MLP neurons of a small language model. Each row is named by its layer, matrix (up: input weights) and neuron, and shows model dimensions 112-175. Each number is 200 + 30 x the weight over its row's rms, rounded and kept within 0 to 999.
After each neuron's rows, "fires on" lists the tokens most often at its 100 highest values on Wikipedia text that the model never trained on; "fires in" lists the words (lower case) most often at its 100 highest values on Wikipedia text that the model never trained on. A number after a token or word is its count.

L3.up511,166,184,271,232,187,207,203,162,185,186,235,251,158,201,216,204,183,264,200,248,201,233,173,207,182,194,204,165,203,212,160,122,196,205,200,225,109,218,169,143,223,194,205,274,174,189,162,179,226,184,165,206,211,200,199,225,179,203,231,207,218,196,217,216
fires on: " a" 60, " of" 20, "ri" 8
fires in: "a" 50, "of" 17, "ribbon" 5, "available" 4

L3.up158,221,193,222,228,186,204,202,208,211,171,220,174,211,204,233,215,200,221,176,283,207,258,168,184,168,205,149,118,186,123,200,192,213,192,219,150,153,205,151,175,169,164,181,182,204,219,193,239,168,197,188,169,216,236,185,154,221,203,214,229,169,174,220,244
fires on: "ear" 26, " app" 20, "ed" 12, "ied" 9, " y" 7, "orn" 6
fires in: "appointed" 14, "research" 10, "applied" 7, "died" 7, "used" 6, "born" 6

L10.up766,207,251,196,218,247,205,235,171,162,171,202,187,189,210,199,163,133,188,253,216,162,233,178,153,180,231,185,217,185,182,214,168,249,166,193,223,211,216,201,175,260,166,201,215,184,206,181,154,245,177,236,140,231,231,231,135,120,234,193,241,220,223,199,225
fires on: "orn" 70, " the" 23
fires in: "born" 70, "the" 21

L4.up435,212,189,181,256,254,268,212,129,193,192,229,179,209,200,208,186,186,257,176,186,175,244,170,124,189,208,111,191,208,163,167,181,199,195,194,168,219,215,174,207,185,192,155,178,248,195,204,220,180,227,177,158,209,187,194,232,213,152,203,206,176,232,210,232
fires on: " of" 46, " with" 20, " as" 15, "a" 9, "ough" 4
fires in: "of" 45, "with" 20, "as" 15, "although" 4

L3.up154,169,174,241,188,275,224,214,236,196,230,186,224,155,210,207,167,241,198,230,170,180,218,184,181,216,217,199,165,220,194,206,202,193,187,267,196,171,171,170,241,191,156,194,195,285,218,192,260,178,169,233,162,212,195,207,263,252,243,154,140,227,187,208,199
fires on: " play" 19, "orn" 17, "ark" 17, "ow" 9, "ied" 9, "old" 7
fires in: "born" 15, "darko" 15, "died" 9, "player" 7, "dowie" 5, "hold" 5

L4.up17,206,215,201,233,203,188,200,188,210,197,220,179,224,198,125,183,146,252,185,222,232,227,206,203,173,197,199,156,187,132,204,195,228,218,240,268,173,229,195,213,211,188,202,227,157,191,198,235,192,186,190,203,203,210,155,175,176,198,208,267,195,196,217,261
fires on: " an" 80, "n" 16
fires in: "an" 57, "announced" 10, "another" 5

L10.up427,184,185,120,158,186,231,224,265,212,223,164,220,260,185,205,189,169,229,165,179,209,221,255,237,174,178,195,214,221,211,158,190,205,246,234,267,171,227,257,236,229,180,196,178,180,243,255,186,190,177,183,178,233,203,130,179,210,185,221,239,252,185,199,225
fires on: " his" 48, "is" 19, "'s" 11, " their" 10, " an" 4
fires in: "his" 56, "this" 11, "s" 11, "their" 10, "an" 4

L10.up367,167,193,195,199,212,190,216,219,190,168,234,178,210,71,152,213,135,222,203,210,221,243,247,189,188,202,162,231,159,151,181,236,181,162,188,202,192,208,243,244,259,254,221,219,167,227,203,194,162,205,218,180,229,208,190,200,190,160,196,263,197,254,203,198
fires on: " an" 68, "n" 16, " h" 7, " sh" 4
fires in: "an" 45, "any" 8, "known" 8, "him" 5, "unknown" 4

L3.up244,204,237,183,227,177,182,180,245,208,162,278,159,268,139,184,196,230,210,195,235,216,187,124,145,204,196,122,233,212,191,158,197,200,186,196,197,212,144,164,190,148,160,208,187,207,268,197,178,231,166,219,172,229,163,166,152,235,206,217,200,182,247,207,205
fires on: "em" 66, "op" 26
fires in: "temple" 17, "system" 17, "top" 8, "semi" 6, "systems" 4

L2.up46,182,258,199,180,192,191,198,218,192,177,225,261,214,208,147,201,117,181,178,216,183,199,238,169,171,197,173,180,186,225,167,203,169,230,174,218,203,203,221,186,269,237,231,243,235,227,202,202,224,225,136,222,194,184,115,226,221,217,236,119,212,154,284,176
fires on: " the" 69, " al" 10, " U" 8, " th" 6
fires in: "the" 64, "album" 6

L10.up219,222,263,223,202,169,217,236,194,232,223,183,141,207,213,194,230,254,183,204,178,240,210,188,216,158,187,214,208,226,122,211,223,171,188,199,209,168,268,240,216,169,212,219,182,164,188,241,201,163,157,172,188,186,145,223,201,188,207,193,177,216,180,166,202
fires on: " were" 20, "ld" 18, " are" 12, "ire" 6
fires in: "were" 20, "world" 16, "are" 12, "empire" 5, "was" 5, "justice" 4

L6.up694,160,182,226,161,184,178,151,218,209,227,214,240,206,224,205,222,176,195,214,202,182,111,181,232,175,202,189,170,239,195,193,145,184,260,235,186,137,260,212,214,201,202,225,228,204,209,178,173,278,207,177,211,230,211,134,228,215,181,181,225,167,131,214,228
fires on: " the" 52, " it" 7, " g" 7, " t" 5, "ow" 4
fires in: "the" 47, "it" 7, "now" 4, "go" 4

L2.up567,221,206,193,183,202,154,250,269,238,180,197,170,219,175,224,203,196,153,242,180,246,217,212,149,199,253,203,156,173,181,187,186,197,207,200,191,173,250,218,239,171,175,218,216,272,191,228,224,176,165,176,218,195,199,187,154,227,210,244,201,243,255,246,175
fires on: "ree" 54, "our" 27, "00" 7, "wo" 7, "ir" 4
fires in: "three" 37, "tour" 11, "free" 7, "two" 7, "tournament" 6, "100" 6

L11.up620,209,236,226,224,223,240,154,164,243,241,186,181,224,164,179,203,210,197,143,217,175,197,241,119,169,163,167,190,154,220,181,184,191,228,197,212,223,219,213,209,209,194,147,212,201,249,181,184,184,257,231,206,190,193,197,167,215,214,138,227,248,229,264,230
fires on: " of" 40, " the" 16, "s" 14, " as" 11
fires in: "of" 40, "as" 20, "the" 17

L3.up359,165,236,161,137,149,207,187,184,254,166,193,194,237,216,182,197,200,253,187,160,198,158,181,237,141,180,204,169,197,171,198,162,164,202,244,137,250,202,219,176,269,231,151,206,209,201,259,195,219,174,172,182,223,207,167,184,219,190,250,212,189,160,159,205
fires on: "u" 60, "ru" 33
fires in: "february" 25, "july" 24, "january" 21, "november" 5

L2.up443,184,229,202,186,178,194,179,212,221,227,148,219,161,262,165,243,270,226,158,150,212,180,138,171,189,180,171,201,176,221,237,212,192,222,197,111,184,178,224,187,202,175,174,227,203,179,156,151,163,231,240,228,165,213,236,177,226,206,194,271,186,176,200,230
fires on: " of" 36, "ational" 18, "x" 11, "ive" 11, "ew" 9
fires in: "of" 32, "national" 15, "next" 9, "new" 6, "live" 4

L3.up150,208,174,199,209,223,195,195,209,207,153,160,177,249,216,135,237,229,224,162,207,224,146,230,224,186,241,212,235,184,193,200,233,182,197,224,220,190,222,158,156,214,226,225,245,207,198,236,235,179,174,174,215,192,237,139,203,198,225,172,205,207,249,199,170
fires on: "ag" 36, "ion" 26, "if" 15, "ive" 7, " the" 5
fires in: "league" 31, "election" 12, "television" 11, "the" 5, "california" 4

L11.up134,226,128,188,215,166,251,184,257,227,183,212,221,199,156,169,214,204,198,201,189,183,193,171,187,252,221,179,212,243,166,240,202,207,200,165,193,149,274,211,217,252,180,143,158,234,179,209,257,225,178,242,182,190,183,182,198,181,187,156,164,227,207,212,164
fires on: " in" 45, " of" 29, " a" 14, "re" 5
fires in: "in" 29, "of" 28, "a" 14, "include" 5

L3.up457,214,252,203,157,209,189,214,193,234,193,184,196,181,178,207,224,204,146,215,223,197,188,175,183,210,220,159,196,232,238,180,192,227,186,298,205,211,177,228,219,238,166,222,209,229,208,245,212,163,163,204,246,288,170,244,197,212,203,190,243,218,164,168,207
fires on: " se" 35, "ra" 23, " of" 14, " play" 14, " his" 5, " their" 5
fires in: "season" 20, "of" 14, "fraunhofer" 5, "his" 5, "their" 5, "segment" 5

L4.up534,183,207,177,169,184,154,197,179,209,246,228,196,211,155,218,147,208,200,188,215,196,264,205,156,204,246,259,201,174,198,191,236,199,220,235,202,246,259,234,192,203,165,195,179,217,115,241,163,236,200,153,156,174,256,217,156,217,228,184,210,182,260,205,193
fires on: "ited" 59, "our" 18, "ork" 10, "ear" 9
fires in: "united" 59, "court" 13, "york" 9, "years" 6

L2.up512,250,209,183,202,154,214,248,219,229,218,234,183,198,217,184,201,138,262,194,219,185,277,192,182,220,221,177,217,231,131,227,172,181,225,151,207,175,189,188,218,204,197,164,233,204,219,234,225,167,213,223,160,212,203,158,191,189,213,219,172,297,185,227,227
fires on: "orn" 58, "ear" 9, "se" 5, "n" 4, "ch" 4, "s" 4
fires in: "born" 57, "year" 8

L3.up16,176,128,171,224,180,236,232,185,205,210,185,243,171,223,193,252,194,144,201,211,167,173,221,154,135,194,213,121,186,201,169,198,230,182,201,216,183,232,254,253,189,184,217,169,214,141,170,244,192,191,217,209,174,166,169,166,201,218,184,163,173,133,210,213
fires on: "t" 22, " a" 13, " in" 13, " New" 10, " by" 9, " for" 8
fires in: "ft" 22, "a" 13, "in" 11, "new" 9, "by" 9

L2.up530,150,190,206,196,175,210,238,207,226,213,202,189,182,175,172,237,175,193,191,168,217,240,151,159,182,225,216,215,236,183,216,211,176,242,176,161,221,195,156,170,147,195,164,242,222,184,184,254,164,218,261,201,173,196,204,180,207,211,139,181,217,227,267,156
fires on: " in" 55, " In" 32, "In" 11
fires in: "in" 76

L4.up721,218,176,194,231,154,243,218,208,219,188,182,239,129,164,192,190,218,276,222,191,229,197,205,178,223,240,197,155,173,223,214,241,154,213,164,280,268,210,162,242,157,172,163,176,188,206,168,200,164,201,205,168,243,164,180,191,166,189,200,212,222,174,196,237
fires on: "in" 26, "on" 14, "om" 10, "h" 9
fires in: "won" 14, "win" 9, "wrote" 8, "winner" 7, "women" 7, "while" 6

L4.up385,195,202,176,246,206,213,197,213,235,192,169,224,231,185,185,154,213,252,240,171,204,220,177,168,151,170,208,206,203,235,172,200,173,204,203,160,176,207,169,238,186,189,183,193,197,153,178,157,215,217,209,169,219,225,166,151,178,248,191,233,216,184,218,167
fires on: "ct" 48, "y" 32, "ent" 13, "os" 5
fires in: "october" 48, "by" 7, "poppy" 5, "youth" 5

L4.up696,239,250,230,191,207,200,216,206,195,215,205,221,211,241,186,174,154,267,180,132,201,209,176,210,203,205,238,151,215,184,217,204,251,185,220,240,209,251,236,197,174,191,183,177,158,194,208,190,209,221,217,195,250,175,156,182,180,186,211,200,152,181,168,202
fires on: "ly" 37, "p" 17, "e" 13, "ust" 12, "en" 10, "ary" 9
fires in: "july" 24, "june" 13, "august" 12, "early" 9, "january" 9

L7.up712,203,196,215,240,202,223,175,193,191,228,200,224,186,205,214,240,197,135,174,156,148,154,211,241,189,188,150,172,198,231,161,170,139,188,215,248,205,155,223,227,214,167,177,189,162,206,152,265,213,245,222,204,222,230,196,208,203,223,205,188,222,197,178,177
fires on: "t" 19, "ard" 10, "i" 8, "in" 7, "art" 6
fires in: "ft" 22, "yards" 10, "mi" 8, "cm" 5, "available" 5

L9.up73,227,180,208,215,202,179,256,205,243,194,187,215,177,228,187,246,199,203,205,145,148,243,212,143,121,241,228,235,199,242,259,188,174,221,182,225,208,223,208,198,206,196,219,188,226,174,167,220,188,214,173,222,148,161,222,175,215,166,198,180,214,159,193,220
fires on: "ag" 32, " in" 10, "ter" 9, "ed" 7, "ad" 6, "ation" 5
fires in: "league" 26, "in" 9, "succeeded" 7, "location" 5, "canada" 5

L3.up141,256,186,158,201,203,214,173,189,260,190,237,175,224,207,218,223,201,258,174,182,180,161,216,228,199,166,229,166,192,214,213,240,203,145,141,223,202,160,271,213,152,207,240,193,156,183,207,155,175,199,208,173,222,180,204,178,173,176,184,243,124,229,197,216
fires on: " is" 28, "200" 20, "0" 14, "1" 9, "pp" 6
fires in: "is" 26, "2010" 8, "apps" 6, "2008" 5, "2011" 5, "was" 4

L3.up389,177,200,176,225,199,227,178,142,210,213,218,163,200,212,207,202,207,212,198,201,190,202,172,174,171,215,189,207,230,188,169,228,148,214,280,184,233,216,293,155,197,192,195,212,177,195,208,281,124,216,194,204,179,207,202,253,156,178,179,203,173,198,213,231
fires on: " of" 55, " at" 12, " from" 10, " to" 9, "ound" 5
fires in: "of" 52, "at" 11, "from" 10, "to" 9, "round" 4

L2.up430,174,217,233,197,179,182,169,170,245,219,185,152,207,210,211,196,167,273,157,203,177,164,180,196,203,199,159,224,164,221,176,232,222,221,181,190,199,185,229,227,173,185,225,230,157,198,199,212,147,227,219,185,223,248,194,233,232,145,159,279,191,222,227,175
fires on: " of" 31, "ound" 20, "ge" 15, "ent" 9, "ore" 7
fires in: "of" 30, "large" 9, "around" 8, "more" 7

L7.up286,248,207,184,286,216,233,232,122,141,205,224,183,198,224,193,203,167,196,276,197,172,235,233,192,226,242,200,165,176,212,177,182,176,179,258,173,226,187,183,190,156,201,171,213,231,143,216,253,168,216,214,235,213,213,213,168,152,250,162,203,275,178,151,250
fires on: "orn" 52, " to" 13, " of" 10, "se" 4, "ore" 4, "ed" 4
fires in: "born" 52, "to" 14, "of" 10, "before" 4

L6.up491,215,206,215,189,177,202,193,231,174,282,138,224,214,235,200,199,183,153,209,208,199,225,203,221,191,221,156,206,194,239,171,141,167,213,192,223,174,171,171,144,138,151,224,200,253,210,183,227,240,225,145,144,210,177,229,198,159,260,182,198,210,196,162,171
fires on: "orn" 80, " se" 10, "ack" 4
fires in: "born" 79, "several" 6

L6.up12,208,173,211,220,179,191,187,239,145,184,221,187,168,194,203,217,205,184,126,185,193,234,194,202,156,215,200,188,214,130,257,156,228,238,218,233,176,237,204,240,205,253,201,214,155,223,190,137,230,175,251,197,172,221,221,185,191,217,216,181,140,174,243,263
fires on: " the" 91
fires in: "the" 91

L2.up200,183,166,156,232,244,220,182,152,217,145,248,266,204,208,193,245,225,241,182,120,187,205,171,182,197,248,250,212,158,183,250,203,199,181,228,206,205,213,190,290,170,205,179,199,179,173,197,190,183,182,203,191,231,204,215,211,215,204,195,181,183,201,225,241
fires on: "is" 37, " It" 29, " it" 17, " with" 7, "us" 4
fires in: "it" 41, "with" 7, "this" 7, "his" 5, "italy" 5

L10.up339,243,161,172,130,188,226,238,232,202,217,152,181,222,236,201,234,173,170,201,229,197,181,225,173,246,174,218,216,228,175,149,175,207,175,208,228,208,240,236,186,202,163,261,208,201,162,213,251,218,200,230,164,220,197,188,169,217,176,199,205,242,232,194,229
fires on: " the" 22, "ree" 17, " one" 12, "wo" 9, "ach" 7
fires in: "the" 23, "three" 15, "one" 12, "two" 9, "each" 7, "100" 5

L2.up223,280,191,211,146,201,183,198,196,215,223,156,158,247,204,206,232,201,239,137,191,255,275,165,207,241,201,155,218,176,241,166,156,161,185,222,230,220,223,168,232,188,172,202,211,180,200,222,215,139,147,211,191,198,204,187,233,249,227,191,187,227,178,217,206
fires on: "ree" 52, "ic" 20, "wo" 19, "one" 6
fires in: "three" 37, "two" 17, "free" 5

L3.up663,241,266,222,195,211,231,215,208,210,176,172,201,226,248,161,219,235,217,218,201,127,213,184,197,198,203,188,176,146,162,236,230,230,198,203,200,225,163,225,232,216,193,168,163,195,234,211,209,207,190,213,185,185,208,205,197,193,177,115,212,234,226,251,195
fires on: "ound" 16, "ome" 15, "act" 12, "ch" 10, "ust" 8
fires in: "home" 15, "round" 10, "march" 10, "april" 7, "just" 5, "around" 5

L3.up305,169,224,219,193,211,212,173,212,203,188,200,193,201,263,192,203,203,234,197,148,152,128,240,180,168,210,148,145,239,190,216,152,203,220,240,240,254,203,229,217,209,142,178,252,157,204,199,194,216,156,188,222,236,205,213,152,219,240,246,191,215,165,211,216
fires on: "ust" 51, "ary" 29, "il" 7, "ud" 5
fires in: "august" 22, "february" 15, "january" 13, "april" 7, "australia" 6, "austin" 5

L2.up301,188,199,169,204,155,235,259,145,159,258,179,203,204,164,195,190,157,148,243,180,218,150,191,179,214,201,198,259,207,191,227,192,163,243,245,216,201,181,194,175,219,160,221,247,198,177,193,245,167,198,208,181,211,234,227,209,201,181,227,154,236,200,204,235
fires on: "own" 33, " Sp" 21, "ear" 11, " th" 8, "ort" 7
fires in: "known" 22, "research" 10, "spain" 7, "unknown" 5, "united" 5, "northern" 4

L2.up396,191,267,196,219,202,211,116,195,253,243,194,218,198,196,217,116,167,217,239,160,165,219,141,241,221,207,191,170,283,152,228,181,193,226,214,200,184,223,222,227,199,190,213,189,213,194,177,211,182,204,197,182,192,225,250,181,227,146,208,196,236,252,165,258
fires on: " of" 72, "ited" 12, " de" 8
fires in: "of" 68, "united" 12, "de" 8

L3.up310,165,236,161,187,188,205,230,185,206,187,167,179,183,238,162,199,227,170,248,139,180,216,237,210,188,144,143,175,204,143,204,151,203,195,229,153,197,159,158,248,231,174,196,257,232,193,246,220,221,190,172,183,261,218,185,151,176,196,208,176,207,177,197,203
fires on: "ied" 28, "ru" 17, "ay" 10, "ember" 9, "orn" 6, " ag" 5
fires in: "february" 15, "died" 13, "november" 11, "born" 6, "buried" 5

L2.up696,229,237,178,174,195,205,232,148,172,180,210,186,175,201,198,196,168,173,196,247,193,183,165,184,188,181,222,184,218,200,184,204,192,214,213,226,194,136,188,240,199,196,178,205,175,195,251,223,175,272,216,195,178,227,222,173,226,218,214,194,191,121,237,219
fires on: "ame" 28, "ong" 19, "on" 13, "ilm" 8, "ark" 6, "ost" 6
fires in: "name" 20, "songs" 9, "same" 8, "song" 7, "park" 4, "post" 4

L3.up257,256,196,184,219,222,223,226,164,213,190,207,197,262,158,215,194,200,181,190,185,190,168,133,247,249,249,216,226,234,198,216,317,205,218,245,235,203,261,241,211,196,193,135,213,255,160,198,216,262,162,227,237,200,204,197,180,186,188,161,237,197,251,218,228
fires on: "ave" 36, "our" 12, "ome" 10, "av" 8, "ub" 7
fires in: "have" 36, "home" 10, "having" 5, "tour" 5, "tubes" 4

L3.up759,189,190,238,200,201,205,185,203,190,218,249,182,193,196,153,187,223,193,263,185,169,207,214,172,190,199,184,173,151,188,162,193,213,147,227,209,176,200,209,219,233,183,214,238,223,209,217,164,231,195,225,202,213,183,217,132,219,241,161,209,195,202,237,193
fires on: " the" 100
fires in: "the" 97

L2.up600,159,115,197,188,176,196,186,151,266,194,171,218,172,209,190,226,251,182,226,182,190,219,173,241,197,228,209,278,226,205,225,186,228,185,138,176,193,209,227,260,239,214,260,213,220,163,174,200,182,194,201,149,211,218,226,122,246,179,184,219,196,190,245,219
fires on: "ater" 52, "ther" 29, "her" 16
fires in: "later" 34, "other" 21, "northern" 14, "water" 10, "netherlands" 4

L10.up508,225,207,194,201,209,258,189,215,212,242,182,200,120,186,236,237,221,236,153,176,211,175,178,200,219,243,189,162,237,130,245,192,135,201,235,193,148,171,216,222,204,261,205,188,186,193,141,152,201,263,195,179,202,210,181,209,153,117,222,216,198,180,195,189
fires on: " the" 77, " st" 7, " l" 6
fires in: "the" 69

L4.up32,162,224,202,231,178,137,182,138,167,166,224,215,234,232,206,234,203,198,209,223,189,266,162,195,195,222,228,209,227,194,181,203,199,217,98,253,143,244,202,261,261,186,261,204,228,223,208,180,184,226,164,196,204,274,182,251,182,229,184,185,196,196,212,235
fires on: "ober" 33, " ar" 15, "ember" 15, "ly" 11, "ber" 8, " also" 8
fires in: "october" 30, "also" 8, "december" 6, "not" 5, "november" 5

L2.up124,230,178,204,199,170,157,207,165,222,222,198,209,233,205,216,195,203,240,278,176,169,236,178,214,219,214,217,148,179,179,192,218,174,237,225,225,191,218,229,201,212,217,171,198,222,177,187,142,242,153,201,195,228,212,173,190,191,139,206,215,237,205,219,222
fires on: "ited" 49, "ates" 32, "ied" 5, "ate" 4
fires in: "united" 49, "states" 31

L7.up20,243,240,187,211,135,165,196,216,243,174,200,178,197,240,163,243,213,243,187,208,195,162,196,201,236,219,261,284,193,175,198,206,158,178,223,243,203,218,201,237,175,227,183,241,213,177,215,189,191,230,232,192,224,172,174,198,223,181,226,204,205,211,196,255
fires on: " are" 48, "ure" 32, "ity" 7, " were" 6
fires in: "are" 41, "architecture" 10, "were" 6, "area" 5, "security" 5, "structure" 4

L4.up161,255,203,190,212,162,183,197,157,244,196,217,182,238,265,197,218,211,169,195,227,206,210,168,226,176,231,178,204,208,212,205,216,158,145,175,221,228,171,182,159,221,210,201,205,216,169,190,185,163,217,233,158,175,213,207,213,215,219,189,154,160,196,277,186
fires on: "se" 49, "ade" 22, " se" 10, "ave" 6
fires in: "these" 24, "made" 20, "course" 6, "dave" 6, "subsequently" 4

L6.up398,181,199,182,222,232,203,241,119,184,202,196,224,241,205,196,217,208,140,202,207,198,118,219,238,192,225,185,156,216,240,162,157,173,179,208,208,239,253,244,186,232,198,205,202,228,201,190,215,215,206,148,149,229,140,224,217,151,186,170,206,181,186,224,184
fires on: " In" 32, "In" 19, "uring" 11, " in" 5, "t" 4
fires in: "in" 52, "during" 11, "at" 4

L6.up11,196,209,202,234,178,165,232,195,230,161,215,195,184,235,172,215,174,287,175,202,182,172,181,238,134,197,210,178,206,225,221,171,220,197,202,199,172,234,228,139,204,192,215,191,169,179,207,175,216,190,187,165,202,225,189,171,183,236,237,217,172,144,205,218
fires on: "ember" 32, "e" 26, "ary" 26, "ly" 5, "il" 5
fires in: "september" 18, "june" 15, "november" 14, "january" 13, "february" 11

L4.up336,206,275,260,214,229,235,192,164,192,229,217,196,258,191,173,236,203,187,189,208,193,196,147,203,156,216,206,198,189,196,160,219,208,204,195,140,269,148,216,217,227,136,205,203,175,145,191,222,216,205,187,185,196,196,220,246,228,130,187,175,229,244,273,183
fires on: " of" 25, "x" 17, "ri" 13, "ric" 9, "ied" 8, " pl" 7
fires in: "of" 25, "six" 13, "died" 8, "district" 8, "place" 7, "around" 6

L2.up643,241,204,184,209,175,190,214,205,198,141,263,154,208,232,205,158,147,178,177,199,238,186,163,240,193,261,220,248,214,176,197,228,147,179,162,170,206,222,171,294,253,193,173,283,157,196,228,201,203,219,190,211,169,196,207,223,186,203,215,214,217,238,234,188
fires on: "ave" 37, "our" 23, "ine" 10, "uc" 7, "ame" 5
fires in: "have" 37, "tour" 11, "tournament" 6, "came" 5, "nine" 4

L3.up531,254,182,192,187,179,210,182,210,182,202,230,203,161,226,205,166,205,161,212,182,195,239,136,215,183,193,201,207,194,181,100,185,198,169,240,189,223,236,168,196,214,159,209,180,133,236,197,154,186,137,246,157,174,180,230,261,175,253,240,191,199,206,208,210
fires on: "orn" 23, "ild" 16, "ly" 13, "ased" 12, "to" 10, "old" 6
fires in: "born" 19, "building" 13, "based" 10, "into" 9, "sold" 6, "probably" 5

L7.up432,221,172,141,215,186,183,223,200,213,132,164,176,213,246,162,208,173,209,212,211,177,216,228,181,235,188,205,181,188,200,189,202,227,167,215,217,172,197,227,195,146,163,208,180,194,185,188,195,239,207,185,230,212,223,204,222,220,248,213,190,179,197,156,179
fires on: "ave" 27, " of" 11, "ed" 9, "ol" 6, "l" 5
fires in: "have" 27, "of" 11, "received" 5, "season" 4, "risk" 4

L4.up484,231,222,209,238,188,190,167,164,255,183,224,249,173,152,193,206,212,200,232,183,166,198,184,240,255,190,233,186,219,194,186,210,184,139,205,234,200,248,149,173,229,189,185,221,206,242,196,201,210,191,244,168,199,200,201,190,175,226,226,272,222,191,191,194
fires on: "n" 36, "e" 22, "te" 8, "orn" 8, "ent" 6, "b" 6
fires in: "on" 20, "wrote" 8, "between" 8, "born" 8, "provide" 5, "one" 5

L4.up46,276,223,209,221,215,182,178,152,197,171,178,200,185,224,169,158,202,217,225,180,192,192,175,177,192,218,234,224,190,234,155,177,173,186,228,215,224,242,182,224,128,202,166,168,170,222,199,164,178,160,205,190,223,206,206,185,215,192,175,148,193,202,213,237
fires on: " it" 38, " us" 35, "iz" 11, "is" 8
fires in: "it" 36, "used" 12, "use" 6, "this" 6, "using" 4

L7.up204,179,178,183,212,172,209,223,140,259,162,225,162,165,168,204,146,159,231,197,254,195,159,175,207,196,212,191,198,171,156,223,210,195,219,166,213,137,204,192,233,278,173,208,172,201,196,191,197,183,237,197,192,219,209,147,171,173,237,181,248,149,147,269,217
fires on: " an" 66, "ent" 9, " ar" 7, "ob" 5
fires in: "an" 36, "announced" 11, "any" 6, "valentine" 4

L2.up320,258,199,206,190,168,201,226,179,209,212,224,222,215,245,169,274,188,207,221,218,231,223,173,223,108,212,196,196,204,192,154,158,223,193,225,213,268,182,185,165,238,147,211,219,274,205,212,236,177,141,221,153,198,190,208,184,200,209,187,224,221,205,244,175
fires on: " se" 64, "se" 23, "i" 13
fires in: "season" 38, "these" 11, "subsequently" 6, "six" 6, "several" 4

L11.up20,194,207,239,182,249,252,241,241,264,262,229,189,198,162,233,242,222,187,180,202,179,177,153,214,230,205,202,222,233,238,220,248,188,222,151,197,190,165,231,197,190,214,186,245,152,155,223,246,247,187,229,214,146,207,181,163,167,219,183,184,202,158,221,211
fires on: " in" 47, " con" 15, " is" 14, " as" 14, " was" 4
fires in: "in" 30, "is" 13, "as" 9, "including" 4, "considered" 4, "was" 4

L4.up268,208,196,134,151,195,202,221,172,222,241,192,212,169,190,251,164,228,280,157,164,158,178,216,200,183,187,224,194,174,211,234,220,193,204,226,155,218,216,192,192,240,207,236,204,215,140,265,121,221,208,195,203,202,293,202,184,170,204,181,205,236,212,194,196
fires on: "ational" 32, "ew" 31, "t" 12, "ork" 9, "et" 6, "ial" 4
fires in: "national" 26, "new" 24, "york" 9, "newspaper" 4, "network" 4, "converted" 4

L10.up167,178,170,215,220,260,244,199,221,163,197,173,156,213,248,148,157,170,189,169,138,185,148,232,186,223,236,204,199,214,164,221,213,207,219,181,227,186,239,203,200,206,167,217,226,185,213,175,208,161,221,203,196,162,208,174,215,188,163,183,185,235,245,259,150
fires on: " the" 86, " a" 7, " The" 5
fires in: "the" 69, "there" 4